config = dict(
    n_layer=15,
    d_model=192,
    n_head=3,
    n_kv_head=3,
    head_dim=32,
    d_mlp=768,
    vocab_size=552,
    activation='tanh_gelu',
    norm='layernorm',
    norm_place='pre',
    norm_eps=1e-05,
    positions='learned',
    qk_norm=False,
    attn_scale=0.177,
    bias='all',
    tie_embeddings=False,
    parallel_block=False,
    init='normal',
    init_std_qkv=0.0183,
    init_std_o=0.00333,
    init_std_up=0.0183,
    init_std_down=0.00333,
    optimizer='muon',
    lr=0.00489,
    beta1=0.95,
    weight_decay=0.028,
    lr_head=0.0038,
    grad_clip=1.0,
    warmup_steps=200,
    schedule='wsd',
    decay_fraction=0.674,
    decay_shape='linear',
    final_lr_fraction=0.0,
    batch_tokens=[8192, 16384, 24576],
    seq_len=256,
    doc_mask=True,
    train_tokens=142200000,
    steps=8744,
    dataset='wikipedia_en',
)
MLP neurons of a small language model. Each row is named by its layer, matrix (up: input weights; down: output weights) and neuron, and shows model dimensions 48-175. Each number is 128 + 32 x the weight over its row's rms, rounded and kept within 0 to 255.
Before each neuron's rows, "fires before" lists the tokens most often just after its 100 highest values on Wikipedia text that the model never trained on.

fires before: "-", "\n", "\"", "3", "F", " "
L2.up351 [138 118 151 180 111  99  58 147  96 153  84 102 140 123 166 198  79 172 156 154 119 113 117 109 109 116  67 120 182 147 134 108 144 173  83 128 139 136 109 188 119  99 210 115 166  66  88 149 132 168 166 153 190 131 172 134 155 102 159 162 105 113 125 147 129 102 154 102 123  87 147 116 134 105 128 140 146 109 137 150  83 153 178 181 173  98 138 145 152 174 107 163 127 182  70 105 128  63 142 139 179 132 114 141  76 122  81 172 185  86 124 129  81  67 130 102 184 165  98  48  75 146  97  74 128 134  86 120]
L2.down351 [ 99 140 163  83 103 168 160 156 124 159 170 114  79 154 121 134 145 141 156 118 104  87 123 191 104 148  86  92 182  61 127 158 118 165 120  99 159 132 155 179 137 136 106 155  84 136 118 150 119 171 163 120 101 145 109 151 139 100 100  86 136 138 161 117  99 104  91 138 111  80  92 172 134 118  70 181 118 138 154  81 150 109  99 157 138  99  71 147 153  47 117 137 162 205 126 124 123 109 173 155  76 138 131 103 125 120 116 175 182 149  98 187 101 125 128 102 153 159 159 137 106 132 121 104 116 143  59 129]

fires before: "ed", "es", "ing", "em"
L11.up164 [148 134 132 145 139 126  98 111 158 135 136 120 155 167 143  97 144  92  77  99 154 209 152 125 132 166 116 126 131 121 169 134 109  63 123 141 133 177  91 125 117  80 101  93 142 179 122 137 121 199  80  91 141 108 101 117 131 170 126  64 105 188 125 108 137 109  54 120 131 167 118 148 110 118  91  98 158 165 218  40 103 111 152  88 143 101 144 163 156 112 142 109 156 172 154 165 132 137  73 159 145 122 116 138  91 152  73 140 191 141 181 139 131  40 122 161 156 150 107 112 132 142 109  70 104 161 124 124]
L11.down164 [ 72 189  88 116 101 122 110 172  93 134 150 121 117 118  96 152 162 169  83 130  70 114 134  94  87 134 134 136 114 105 169 155 150 159 119 106 131 165 158 171  89  54 164 153 166 148 142 163  76 204 104 156 139 129 120 136 175 172 141 172  88  25 126 155  93 163 131 122 151 110 172  94 125 127 173  99 115 168 100 141 136 133  75 143 119  97  95 107 115  91 133 148 175  67 159 143 163 139 136 108 111 136 143 131 154 131 157 108 126 178 155 108 118  65  93 148 123 172 114 156  89 126 154 162 181 125  61 148]

fires before: "ed", "s", "es"
L10.up250 [137 232 132 134 100 104  93 111 120 157 120 154 160 123 134 151  99 128  85 137 203 137 156  96  70 156  83 119  89 116 139 142 110  85  74  85 180 128 138  63 138 105 125 117 160 123 135 159 116 171  63 114 146 127 111  84 165 160 126  95  90 109 140 152 197 138 124  66  80 100 136 119 131 127 132 142 142 107 155 122 139 150 132 105  95 127  66 150 115 116 184 125 121 161 182 115 129 176 139 117 140 142 127  84 135 160  76 141 171 142 163 141 136 121 101 176 149 123 116 109  64 121  85 144 116 131 170 193]
L10.down250 [140 132 106 128 148 158 140  80 126  84 166 107 166 135 180 117 105  90 192 151  93 141  89  90 149 125 100 161 157 155  95 146 126 141 146  91 163 130 122 160 109 110 161 121 135 178 142 193 122 144  97 146 154 127 165  59 123 121 166  99 101 202 170 138 104 136 125 123  97  91 155 152 168 188 115 177 138  79 132  79 121 181  85 144  94 135 133 120 143 123 180 106 102 145  85 123  70 159 117 138 106  78 105 132 140 158  96 118 105  86  93  59  81 136 126 191 167 127 181  91 125 100 133 123 118 109 142 126]

fires before: "ed", "e", "ic", "ated", "ent"
L9.up4 [129  90 153 165 161 118 104  45 102 121 119 189  65 180 132 211 177 153 115 150  98 191  79 128 194 106 162 109 132  99 145 101  68 104  96 115 119 103  74 121 107 217 119 156 164 133 178 123 113 111  97 114  85  88  94  83 163 111  95 132 123 114 185 141 166 109 126 177 162 113 132 121 120  82 130 210 171 105  78 143 140  64 103 152 132  96 174  84 122 135 170 158 135 143 171  85 155  90 157 126 103 153 107 179 141 149  72 149 145 144 113 134 123  72 111 145  93 125 143 142 117 125 121  97 107 139 168 182]
L9.down4 [178 107 157 190 195 104 100 161 133 135 146 141 145  95 156  74 147 122  91  92 121 119 134 125 130 118  84 105  82 131 183 120 103 142 206 168  97 161 138 134 123 136 183 158 169 141  85 116 129 188 103 133 121 140 144 143 127 141  66 144  98  54 102  89  97 149 144  82 116 125 188 139 116  76 108  69  73 119 110 133 125 100 124 111 154 122 174 145 128 102 130  78 141 171 191 123 111  99 143 151 176 201  83 166 122 153 201 106 130 118  99 168 104 148 116  59  96 119 144 159 124 138  85  70 107 119 118 149]

fires before: "p", "le", "ed", "ic", "-", "ly"
L11.up622 [ 86 146 135 142 145 190 166 189  90 136  74  42 158 117 207  61 114 166 153 110 165 135 100 185 158 135 121 160 163 103 190  64  71 123 133 150  88  86 147 156  99 147 151 130  22 130  66 151 169 143 132  86 134  97 109 187 118 105 134 148 101 158 155 171 143 129  91 105 118  94 114 153 141 126 133 151 104 113 115 142 126 144 130 164 124  87  70 139 103 104  88  78 102  99 140 150 109 113 135 106 120  82 111 141 138 139 162 145 145 133 144 174 178  92 112  82 113 157 100  95 107 153 152 113 105 112 147 148]
L11.down622 [ 79 124 143 161 123 149  76 146 131 159 133 108 172 124 193 100 159 146 136  60  97  66  95 159 135 184 126 168  97 152 119 101 144  96 135 122 129 148 144 128 138 121  70  86  91 134 109 146 154 128 186 123  93  88 158 161 194 133  94  92 105  86 122 171 159 129 142 137 102 176 157 125  45 165  97 135 108 164 122 118 108 107 108 132 163 118 148 148 121 164 106  90 143 146 124 134 132 131 136 179 112 154 137  43 116 106  71 128  99 142  73 146 101 148 177 208 110 159 137 182 148 179 169 131 166 112 174  92]

fires before: "al", "ers", "ice", " |", "er"
L3.up682 [194 141 120 196 152 136 147 139 121 139  91 162 115 129  87  75 169  96  97 150 128 150 107  89 158  57 146 121  81 138 147  77 150 113 161 129  89 119  98  77 144 179 115 139  96 127 132 192 169 109 162 126 135  80 130  79 131  97 120  80 147  89 112  72 151  99  79 149 118 201 119 131 125 109  91 109 153 105 169 163 122 188 158 167 142 145 153 125 138  74 132 127  96 130 138 126 138  85 150 191 104 104 201 104 115 148 118 101 113 122 150  59 158 124 116 123  97 158 128 141 156 161 109 116 150 141 107 161]
L3.down682 [ 52 112 110 126  80 208  69 128  88  88  78 101 102 129 157 166 110 144  91 130  88 152 155 107 139 119  90 171 125 108 131 141  99 206 101 167 106  86 137 107 151 113 167 135 104 107 143 183 153  90  71 117 152 166 132 131  89 145  86 116  72 136 127 156 163 119  60 107 162 115 115 177 119 111 137 166 127 199 131 145 147  89 100  91 135 187 172 160 143 140 108 127 108 109 153 105 124 156 164 160 101 160  85  99 153  96  91 100 120 130 192 155 127 126 128 149 133 108 122 144  86 109 130 144 139 125 117  91]

fires before: "ers", "c", " |", "or", "il"
L9.up152 [179 148  91 144  96 170 155  87 125 122 106 149 126 111 115  99 129 121 104 129 130 178 115  87  90 132 113  64 120 126  76  71 109 152 130 134 149 128 140 103 164 131 172  89 175 199 120 147 143 155 124  99 126 124 165 101 165 119 131  66 128 161  85 120 147 108 120 109 147 132 136 112 133 119 122 115 139 111  97  98 131 141 157 146 146 108 108 217 156 203  72 138  89 132  68  94 174 208 121 102 109 179 150 137 134 140 169 110 135 101 152  73 155 110  85  78 152 129  97 164 129 202 151 132 144  73 110 147]
L9.down152 [104  91 153 148 132 126 112 155  65 138 164 127 123 149 109  99 125 133 128 149 114 128 150 115  85  11 182 136 116  76 115 112 155  36 138 130 122 186 180 145 174 164 132  96 145 141 113 163 115 133 149  96 112 189 119 151 114 169  94 180 128 112  87 120 104 135 138 121  88 160 177 139 124 140 201 133 111 102  74 176 162  89 136 122 161 129 116 129 172 109  64 178 124  78 146 133 134 130  84  83 151 108  77 108 103 108 140 141  68 175  89 126 112 109 156 139 145  79 145 116 116 182  93 181 137  97 120 142]

fires before: "e", "y", " the", "ou", "ed", "our"
L7.up322 [ 98 179 134 146 128 169 200 110 119 130 147 160 132 105 143 130 176 119 154 164 165 125 171 133  76 116 115 145 125 127 124 115 112 115  99 174  95 107 180  65  85  59 153  86 126 116  65 122  38 139  83 108  82  96 138 136 145 133 103 141 168 137 134  71 147 131 150 121 118 112 100 110 151 176 106 146 109 142 125 141 168 173 135  92 157 138 163 100 146 124 210 119 169 112 151 132  97 112 138 144 157 180 152 148 120 172 118 189 117 124 170  38 116 128  93 105  95  92 156 155 184  69 151  84 126 116 108 181]
L7.down322 [140 119 141  93 102 131 139 146  97  86 179 140 136 115 155 111 101 121 101 125 156 166 151  98 158 166 115 122 129 119 174 111 109 134 149 116 146  99 115 163  78 108  42  89 126 187 213 149 156 158 134  78 179 122 101 100 188 141 131  51 111 146  95 134 203  90 108 125 107 131 179 115 120 155 116  87 152 141  93 108 181 154 114 152  71 139  82 113 129 113 103 128  88 135 153  38 110  83 222 150 131 115 188 144 143 136 114 121 159 201  89 138  89 123 137 112 134 180 110  72 154 124 145 110  98 106 166 162]

fires before: "ed", "es", "ing", "e", "ay", "ce"
L11.up711 [192 136 165 154 101 152 115  75 122 150 106 133 141 160 141 170  72 175 160 169 176 159 143  97 104 109 140 137  51 117 155 168  71 127 109 106 134 128 162 115 109 182 120 147 192 150  98 165 128 150 151 143  69  90 117 151 153 114  91 179 112 168 111 143 140  66 126 131 101 130  90 123 126  71 122  91 117 140  97 103 107 142 121 137  94 146 133 156 101 190 226 119 131 137 215 146 107 116  89 102 126 138 116 132 126 133  73 115 212 160 115 163  85  84 159 132 136 113 124 137 119 146  96  89 108 156 154 132]
L11.down711 [ 98 117 120 130 160 106  60 140 134 126 127 136 113 111  95  57 127 120  41 145  96 137 120  91 195 124 141 118 165 112 100 160 154  81  80  81 138 148 105 164 118 120 163 166 103 157 144  98 183 126  97 186 106 150  92 131 148 177 116 107 182 154 175 115 115 128  66 129 128  90 146 161  80 159 125  88 154 164  57 118  62 117 117 112 112 108 147 114 136 111 203  97 165 124 153 191 162 152  95 110 133 149 135 128  90  95 102 111 149 170 157  96 152 160  74 120  95 135  85 197 145 115 133 145 150 123 145 169]

fires before: "al", "t", "ast", "it", "ver", "-"
L9.up105 [138 104 149 163 154  87 179 115 184 103 137 137 102 112 173 102  74 165  99 129 172 126 121 102 131 107 130  90  70 111 155 140 129 136 200 122  53 114 113 136  77 121 138 145 106 143 131 109 160 115 176 130  60 176 153 143 125 158 185  76 165  92 134 105 115 119 110 157 114 148  99 144 169 140 155 119 189 180 149 149 129  51 102 118 126 185 124  90  97 111 157 174 155 113 125 131 143 156 187 138 160 124 109  83 148 113 103 137  68  95 111 132  94  80 161 140 176 163 140 129 110 103 119 130 127 166 114 133]
L9.down105 [174  93 191 115 116  97 106  95 104  98 161 119 109  94 138 129 149 137 102 116 123 143  92 154 137 143 187 189 115 141 200  95 138 180 127 109 139 124 144 139  84 124 131 130 106 129  99 106  68 110 101 148 146 146 108 125 118 138 132  90 113 165 194  47 143 159  74 188 136 166  79 136 155 113  88 190 142  80 117 195 105 130 113 149 102 147  89  91 139 136 100 110 160 136  88 122  80 114  80 124 106 123 100 112 173  84 133  60 158 136 203 126 155 133 165 108  82 102 115 157 104  83  71  77 129 179 158 148]

fires before: "s", "ies", "ions", "es", ".", ","
L9.up576 [137  75 175 145  90 131 159 105 134 158 117 135 119 148 122 143 118 135 142  79 143 161 117 171 219  98 108 113 117 138 134 152  92 138 137 101 108 149 119 125 102 135 130 143 157 113 143 106 164 114 121  92 200 120 121 130 117  65 105 131  92 141 112 116 152 185  94  91 132 107 166  94 149  85 185  86 119 152 106  70 105  95 149 128 157 131 130 163  70 157  90 127 117 155  65 111 153  71 155 153 118  83 175  73 162 154 212 100  90 157 200 106 179 159  82 158 146 110 119 129 148 156  94  69 130 179  85 116]
L9.down576 [102  79 114 141 177  77 131 158 153 140 160 124  99 143 100 138  98 163  91  41 139 160 133 179 141 100 126 107 186 169 140 174 118 163  99  91 102  81 111 150 132 176 139 124 127 127 208 160 125  98 124 129 150 171 236 145 107 157  89 120  80 109 124 146 162 127 114 122 174 129  82  97 119 130  91  60 154 137  63 113 121  90 133 123 118 135 123 139 148 163 107 146 124 121 120 112  98 167 137 155 110 126 128  66 129 180 147  90  97  98 129 146  92 113 125  90 102 119 117 156 165 156 128 148 133  87 147  86]

fires before: "ly", "b", "ure", "ary", "w", "ur"
L9.up310 [119 132 124 179 162 131  80  81  91 135  76  98 167 142 152 172  80 121 150 159  80 151 119 131 132 151 177  79  92 115 118 124  97  77  92 101 135 131 198 120 169 129 121 204 118 184 135 134 142 122 132 145 131  97 168 127 193 163 101 104 107 164 151 137 114 105 129 105 124 117 162  87 172 112  72 150 180 101 145  95 138  88 140 101 144  92 145  70 162  98  97 141 119 125 119 176 134  54 204 123 171 113 194 149 150 155  74 216  76 100 122 124 125 129 125 124 154 145 107 145 115 155 155 145  59 142 121  93]
L9.down310 [111 132 179 117 117 194  74 122  97 148 105 118 153 110 140 129 130 138 119  71  90 125 153 152 132  53 136  93 161 186 117 143  97 105 142 109 163 162 143 102 168 127 163 153 117 154  99 113  99 171 149 179 118 155 112 129 117 102 127 135  96 138 119 176 116 116 155  94 119 109 139  94 136 115 186 176 111  96 139 169 102 127 101 101  83 116 186 153 173 181 140  98 162 138 128  73 128 187  94 119 151  78 116 108 128 133  99 145 128 154  48 186 156 162 144  66 141 119 106 137 109  85 102 111 133 150 148  78]

fires before: "-", "|", "\n"
L2.up330 [ 98 104 161 159 126 123 113 177 131 156 131 159 117 162 185 110  34 184 117 160  78  68  81 140  76 140 153 125 134 100 128  69 180 166 131 107  93 142 130 169 122 150 135 108 105 119  87 144 167 114 163 127 118  95 136 155 187 134 172  66  94 112 194 116  92 150 103 153 104  71 113 114 122 171 143 180 129 154  80 152  94 175 144  87 144 150 119 157  76 102 209 122 134  92  96 130 115 146 110 127 118  91  84 116 154 148 101  98 117  80  93 171 114  80 164 135 134 174  88  92 150 127  78 129  98  98 134 120]
L2.down330 [124 197 156 169 138 110 124 159 147  77 136 128 146 142 189  86  92 168  97 132  99  74  81  92 100  77 148 117 115 121 139 110 176  99 109  76 122 105 115 120 169 127 142 105 141 171 109 150 136 121 127 107 125 140 123 201 125 175 189  86 133 113 192 108  97 146  99 142  82 103 117 184 123 163 123 178 115  95 131 134 128 100 155  80 172 118 164 173 161 110 184 133 152  69  42 139 132 109  93 180  77  86 121 153  86 155  87 152 116  97  91 147  97  99 150 145 143 150  95  99 144 157 104 105 142 109 108  94]

fires before: "ed", " the", " a", "s", "es"
L11.up274 [116 143 135 114 146 120 119 118  94 151  81 146 170 157 184 117  69 128 104  92 199 120 131 119 131 150  67 132  72 161 197 201 133 134  93 104 136 127  54 183 152 154 144 132 188 105  51 141  97 132  80 101 167 118 147 101 133 136 133 138  50 109 163 113 145 136 108 124 110 130  92  96 129 172 141 131 149 144 151  99 144 130 128 114 115  93  85 145 104 113 178  60 204 151 169 179  96 128 105 136 123  79 149 123 109  76 127 167 124 175 150 131  90 137 138 129 182 129 131  64 155 158 112 115  90 141 122 157]
L11.down274 [112 122 112 143 126 162 145 103 158  92 120 174 176 116 121 115 101 104 135 146  91  80 175 127 166 146   8 139 110 131 105  88 199 135 125  72 187 122  88 231 113 152  83 158 152 143 144 125 120 124 108 130 112  87 119 179 118 128 110 141  99 116 170 157 127 133 114 112 124 103 156  85 129 194 131  88 156 136 122 133 155 111 146 122 119 137 123 122 124 109 145  66 114 137 152 148 127  84 117 140  70  87 123 134 117 148 157 157 113 171 132  98 170 111 124 135 135  66 173 126 113 147  75 129 139 178 172 199]

fires before: "s", "gh", "ed", "r", "er", "p"
L6.up84 [ 97  64 136  81 124  91 163 124 112 144  75 168 147 198 200 111 119 109 103 143  69 159  93 145 104 183  67 116 156 138 169  59 140 104 125 153 106  68 144 108 169 111 118 145 138 139 169 143 110 176  80  64  93 150 160  99 132 117  87 105 105 115 174  90 131 115  88  91 161 114 172 125  74 110 117 177 142 150 122 174 146 133 109 121 130 116  99 113 106 185 127 147  76 132 122 123 104 160 109 162 145 158 167 109 100 144  81 161 127 151 122 138 175 142 176 132 150 131  91 144 123  66  88  57  79 160 164 128]
L6.down84 [133 163 135 154 145 147 143 121 148  82  82 141 143 152 144 109 107  72 146  88 120 131 137 133 191 187  49 126 149 150 138 150 146 105 132 124 142 156 109  91  64 161 162 120 137 143  55 174 151 158 182 184  95 128 123 142  92  91 126 149 172 126  92 145 128 155 162 123 135 180 181 118 127 110 115 119 135 112 136  92 122 119 154  88 129 177 123  83 136 120 124  56 233 137 138 156  63 110 181 131 131 117 120 138 132 115 116 110 167 180  90 140 133 101 133 133 140 138 183 155 175 197 127  60 149 148  70 112]

fires before: "p", "orn", "y", "u", "in"
L10.up59 [126  93 129 119 161 180 204 143 149  86 174 115  72 128 168 185 173 187 161 114 141 178 104 184 154  93 120 138 151 125 126 141 113 118 106 110 142 118 191 121  81 165  76 108 177 154  75 140 129 151 172 114 114 113 120 136 156 150 155 142 150 176 115 155 119 132 134 122 107 168 120 157  83 151 100 127 124  74 126 191 116 133 137 134 103 162  93  72 134 156 113 133 118 101 153 106 165 132 107 128 105  95 107 120 164  85 155 170 111 115 127  70 146  98 164  65 144 112 149  63 134  77  87 105  75 130 169 146]
L10.down59 [140 177 128 170 145 109 166 160 177 120  85 184 106 156 122 145 109 105 123 142  87 118 146 131 102 119 121 160 158 164 134 112 190 135 111 115 194  77 117 131 143  77 117 150  82 160 110 125 118  99 132  98 199 139 147  98  73 163 149 107  59 123 108 179 150 166 145 118  97 113  97  95  97 158  86 104 143  94 144 103 140 168 164 132 100  81 194 163 111 166  43 110 169 144 148 145 108 109 103 108 152 166 181 117 106 150 177 124 100 145 159 112 123  73 150 122 181 157 168 142 143  71 125  64 165 141  80 189]

fires before: "y", "ember", "ian", "l", "ly", "ra"
L11.up429 [ 90 126 121 132 170 129 133  77 111 122 125 174 112 119  70 142  70 118 180  94  95 180 141  95 137 158 131  81 117 187 163 179  63 110 206 214 147 103 159 125 100 136 144 121 110 157 114 168 161 117 119 145  76 107 171  78 145 161  95 147 175 146  70 126 108  75  99 152 139 154 125 146  82 115 118 122 123 156 155 129  81 128 113  89  87 118 157 129 129 166 167 127 117 113 159 128  98 126  76 106 183 166 110 134 138 164  93 153 148 112  75 123  93 190  89 101 133 154 143  76 117 154 126 150 143 122  92 136]
L11.down429 [153  78 103 126  60 116 128 165 150 135 110 153 105  71 115  99  75 152 164 116 162 120  87 133 112  95 164 116 149  62 126 144  97 163 125 144 149 172 111 106 152 109 178 102  93 142 133 156 147 179 186  55  83 132 153 141 134 108 117 122 157 149 121 133  85 159 157 159  87 120 132  72 108  95 146  99 156 148 197 139 134 163 139 144 138 117 158 199 138 123 138 211 137 130 163 104 142 174  69 101  92  81 139 110 145 141 136 160  83 160 139 149 156  83 105 172  89 147  90 109 130 145 127 170 201  85 163 151]

fires before: "e", "\n", "ot", "f", " the"
L10.up15 [ 95  74  91 143 189 116  93  88 170 120 120 162 102 147  64  92 121 124  99 153 119 147 131  61 157 182 113  67 154 162 131  98 145  69 146 131 171 122 169 113 145 138  94  97 114 119 171 175  88 126 140 162 115 129  80  85 150 129 178 122 150 142 137 140  93 203 164  98 144 103 142 127  99 175  70 185 127 127 122 146 135 141 106 134 114 106 174 169  97 140 125 122  89 159 160 105 121 127 218 131 133 157  82 191  99 143 131 143 120 192 141 140 149 118  92 111 104  97  90 125 148 160 106 108  71 162 133 156]
L10.down15 [108 118 170 151 161 101 153 148  79  72 157 201 111 195 136 163  95 101 126 187  92 101 138 167 227 129 111 119 175 172 154 115  94 144 152 118 126 230 121 106  77 161 118  87 116  80 164  79  85 140 128  95  72 136 101 176 141 111 113  96 154  55 143 119  55 109 130 140 146 137 148 168 102 118 153 132 105 166 133 147 130 100 137 107  60 115 101 158 129 146 130 169 170 144 147 179  86 122 112  82 118 128 122 146 115 111 159 172 119 174 117 118 135  47 125 168 105 131 144 119  65 169 129 141 135 158  93 181]

fires before: "ic", "ice", "er", " the", "p"
L12.up211 [121 185 105  90 135 124 121 144 135 170 103 112 153 183 159  83 191  81 151 123 129 151 105 127 161 172  96 178 130  93 178 132 103 135 133 187  90 125  80 134 161 115 174 126 114 143 138 155 232 154 158 134 136 127 127  98  51 157 117 151 118  92 142 123 151 141  98 170 131 123 127 167  88 143  78  68 127 173 128 107 141 124 129 133  91 113 129 174  99 105 138 140 114 142  47 140 112  84 182 159 128  93 134 146 158 194  91 148  77 122 136  71 170 130 131 122 106 114 137 136 125 152 115  84  84  78 127  81]
L12.down211 [115 119 128 166 165 124  88 173 125 130  90 141 123 106 120 153 129  70 130 150 143 153 165  68 188 150 100 129 178 114 111 148 128 104  91 162  97  40  69 129 145 213 126 124  82 143  89 195 202 107 122 198 117 130  77 123 123  96 137 142 219  18 142 140 163 168 164  80 185 128 143 123  97 137  92 148 154 112 113 118 162 129 106 113 120 119  96 125 134 115 128  93 115 113 135 107 144 116 177 154 123 107 113  96 128  82 115 131  91 146 104 105 194  97 105 101  88 120 105 167 109 135 112 121  88  80 179 112]

fires before: "y", "p", "i", "ical", "ing", "ge"
L12.up191 [133 119 127 104 152 175 139 106 132 175 183 132 112 142 138 127 132 171  82 106 109 147 117 158 106 201 125 154 110 117 115 190 152 180 156 110 141 101 132 109 137 118  92 128 171  77 105 169 164 116 109  70 131 116 117 140 122  80 140 123 128 121 107 126 125 102 123 210 136 147 177 137 154  85  96 155  69  74 141 138 220 142 132  71  72 141 116 132  93 119  96 184 131 129 166 106 139 158 101 198 114 123 117 197  99 129 117 157 119 128 145 105 129 111 175 144 184 115 165 120  64 140  78 132 130  83 124 115]
L12.down191 [146 154 193 125 146 121 147 174 123 122 120 171  99 133 138 178 121  60 146 163  89  79  95  74 100 100 112 105 168 125 161 148 162 157 138 153  95 141 116 121 144 129  90 107  88 118 140 132 143 146 169  87  90 100  77  65 107 128  94 124 132  45 132 148 207 127 121 105 110 219 173 121 134 132 127 177 139 155 132 133 148 104 102 152 143  54 175 100 174 145 134  91 164 139 119  96  95 179 121 136 142 116 168 105 138 145 114 115 166 116 170  75 144  90 153 118 146 168 152  95  85 190 123  87 189  82 148  77]

fires before: "ur", "ip", "ary", "ly", "ar", "'s"
L12.up426 [135 167 111 121 192 161 106 119 106 135 110 110 118 149 138 123  84 162 207 132 170 215 175 141  92  92 122 109 124 154 114 144 110  73 174 107 132 139 153  96 109 136  84 153 108 172 133 124 107 116 119 183 122 114 111 180 173 162 120  94 189 174 138 127 162 152 149 116  84 152 107  83 132  90 104 184 158  86 136 143  89 182 135 111 126 109  93 127 115 110 156 125  89 162  63 124 109 142 127 160 119 130 144 124  99 138 123  97 116 146  96 119 125 142 136 100 154 128  70 184 117  68  44 169  90 132  76 152]
L12.down426 [167  80 133 130 190 199 166 149  90 112 142 162 149 101 157  66 176 154 159 170 116 112 141 119 106 135 159 126  91 113 147  83  87 141  97 156 109 125 183 176 149 188  86 159 109 157 133 129 112 106 167 190 105 180 131 170 124 122 138 163 119 130 114 125  86 108 142 107  96 144 124  85  90 134 117 183 142 121 114 166 152 158 137 115  85 115 159 154 142 145 132 118 102 113 136 125 177 165 166 132 133 109  74 144 109 170 134 166  93 139 124 130  74 103 121 127 103 106 145 154 132 122 179 161  71 163  99  61]

fires before: "ed", "t", "h", "el", "e"
L7.up714 [131 105 110 145 119 110 140 111 182 138 151 133  78 141 176 131  71  73 135  85 128 164 140 166  76 168 129 175 109  90 139 125  99  95  66  85 152 147 158 168 121 157  95 109 149 167 158  94 196 147 127 156  91 122 163 146 148  76 175 134 153 145 176 126 105 131 158 125  85 127 118 193 132 130 133 164 162 162 158 116 130 156 105 170  98 112  76 157  61 183 185 164 163  75  93 189  98 132  84 152 190 132 102 153 173 112 119 106 139 155 102 168  79 107 158 123 135 154  71 136 149  96 149  58 162  81 143 200]
L7.down714 [ 55  95 169 141 133 120 146 199 102 138  70 142 146 129  84 134 165 120 170 186 139 135 144  63 148 141  88  82  87  93 157 131 168 138 106  72 115 101 102 113 134 144 119  70 119 135 123 202 106 112 163 151  79 130 117  93 177 104  78 143 173 124 108 111 178 212 182 117 175  94 143 162 155 175 151 179 157 134 133  71  79  68 143  65 111  73  64 125 161 141 145  93 124 126 143 134 160 136 150  99 183 122 134 121 139 145 151 162 101 136 176 102 112 103  78 185  87 119 132 125 114 117 137 141 115 156 134 120]

fires before: "s", "y", "ion", "er", "ed", "ions"
L10.up568 [ 96  77  67 145 152 119 178  80 116 124 137 178 132 221 119 108 127 138 171 151  92 102 157  99 169 100 128 215 135 114 102 179 104  83 167 181  93 172 177  85 164 140 149 166 187  62 110 125 151 141 127 127 180 183 147 123 122 138 132 149 145 115 165 111 159 112 118 150 118  92 164  85 166 137 129  80 149  63 128 110 135  96 137 119 128  78 156 112 104 105 150  73 125 113  93 113  85  88 138 119 116  55 161  78 163 140 121 115  83 125 179 139  93 115 148 104 162 129 204  68 119 100 151 104 153 103  94 143]
L10.down568 [133 202 116 148 135 156 135 170 141 146 116 208  83 137 132 179  82 138 162 112  74 121 134 108 127  79 117  80 124 134 151 109  87 127 107 167 157 168 172 115 158 153 147 160 162 159 168 111 196 173 133 145 141  69 168  66  91 144 142 137 128  59 169 117 161 122 121 121 104 127 148  96 166  77 141 108 133 127 144 105 124 106 132 100 140 141 100  87 145 157 116 154 120 148 128 111 163  92 108 111 159 131 180 173 162 147 155 164 101 129  76 155 144 126 116  78 131 129  83  97 118  81 187 138 168  70 111  45]

fires before: "\n", "e", "ary", "y", "ent", "ra"
L9.up219 [ 64 143 108 158 161  62 174 122 142 163 106 172 137 131  65  98 167 126 172 146 158 108 101  98 103 135 176  81 114 174 101 140  86 145 216 123  79 129 173 105  79  68 102 139 106 140  83  96  86 118 130 127 165 118  99 115 221 168 161 140 133  95 103 133 121 145 112 182 107 129 112  92 121 115 146 124  87 100 150 177 147 149 112 129  87 182 204 141  84 110 135 115 118 134 154 134 160 198 113 120 123 113 134 130 119 172 114 193 100 157 122 134 122 134  89 145 151 160 112  79 134  86 101 144 134 128  96 168]
L9.down219 [154 118 126  27 176  91 130  87 133 102  99 147 109 143 159 154 150 167 124  78  73 160 126 170 140 131  79 125 131 148 117  71 107 104 113  82 220 130  63 116 140 103 168 127 109  90  98 109 114  94 111 101 126 131  85 134 111 109  87 125 132 144 187 104 144 134 146 152 126 138 104 122 150 123 152 188  87 117 168  91 120 216 114  63 128 151 109  86 172 114 133 107 142 156 103 172 160  50  80 163 132 139 158 153 139 105 120 124 130 135 103 130 130 133 140 145 108 164 159 112 114 103 120 150 161  96 110 108]

fires before: "\n", "s", "le", "ed"
L7.up19 [141  55  86 142  84 147 182 127 137 169  61 195  98 123  61 145 110 135 124 134 121  93  53 150 112 220  98 116 119 148  97 119 179 134  92 138 121  74 148 127 147 108 138 107 154 106 115 189 120 127 160 141  36 122 130 114 172 151 148 103 130 135 141 156 118 100 174  89 116 136  88 153 121 154 130 147 116  90 133 125 117 144  91 125  98  74 180 101 103 108 160  98 116  73 199  69 156 133 138 143 165 111 146 145  49 147 124 103 118 158 140 134 115  98 137 167 187 110 186 134 134  97 111  54 137 171 150 122]
L7.down19 [ 66 190  92  94  78 118 126 164 149 151  92 160 181  98  96 151 133  51 160 146 138 148 108  98  95 165 128  77 153  97 118 115  97 150 175 105 161 196 125  89 104 141 153 127 151 108 117 118 177 110 195 154 132 107 147 170 105  95 154 102 126 120 145 145 128 129 116 124  91 107  83  93 126  84 156  98 132 195 162 131  83 155 100 137 133 117  96 161 146 148 115 127 142 136 168  61  80 113  88 118 194 125 125 136 116 130 151  61 121  82 120 135 144 141 118 128  94 150 123 101 146 171 162 178 146  70 125 239]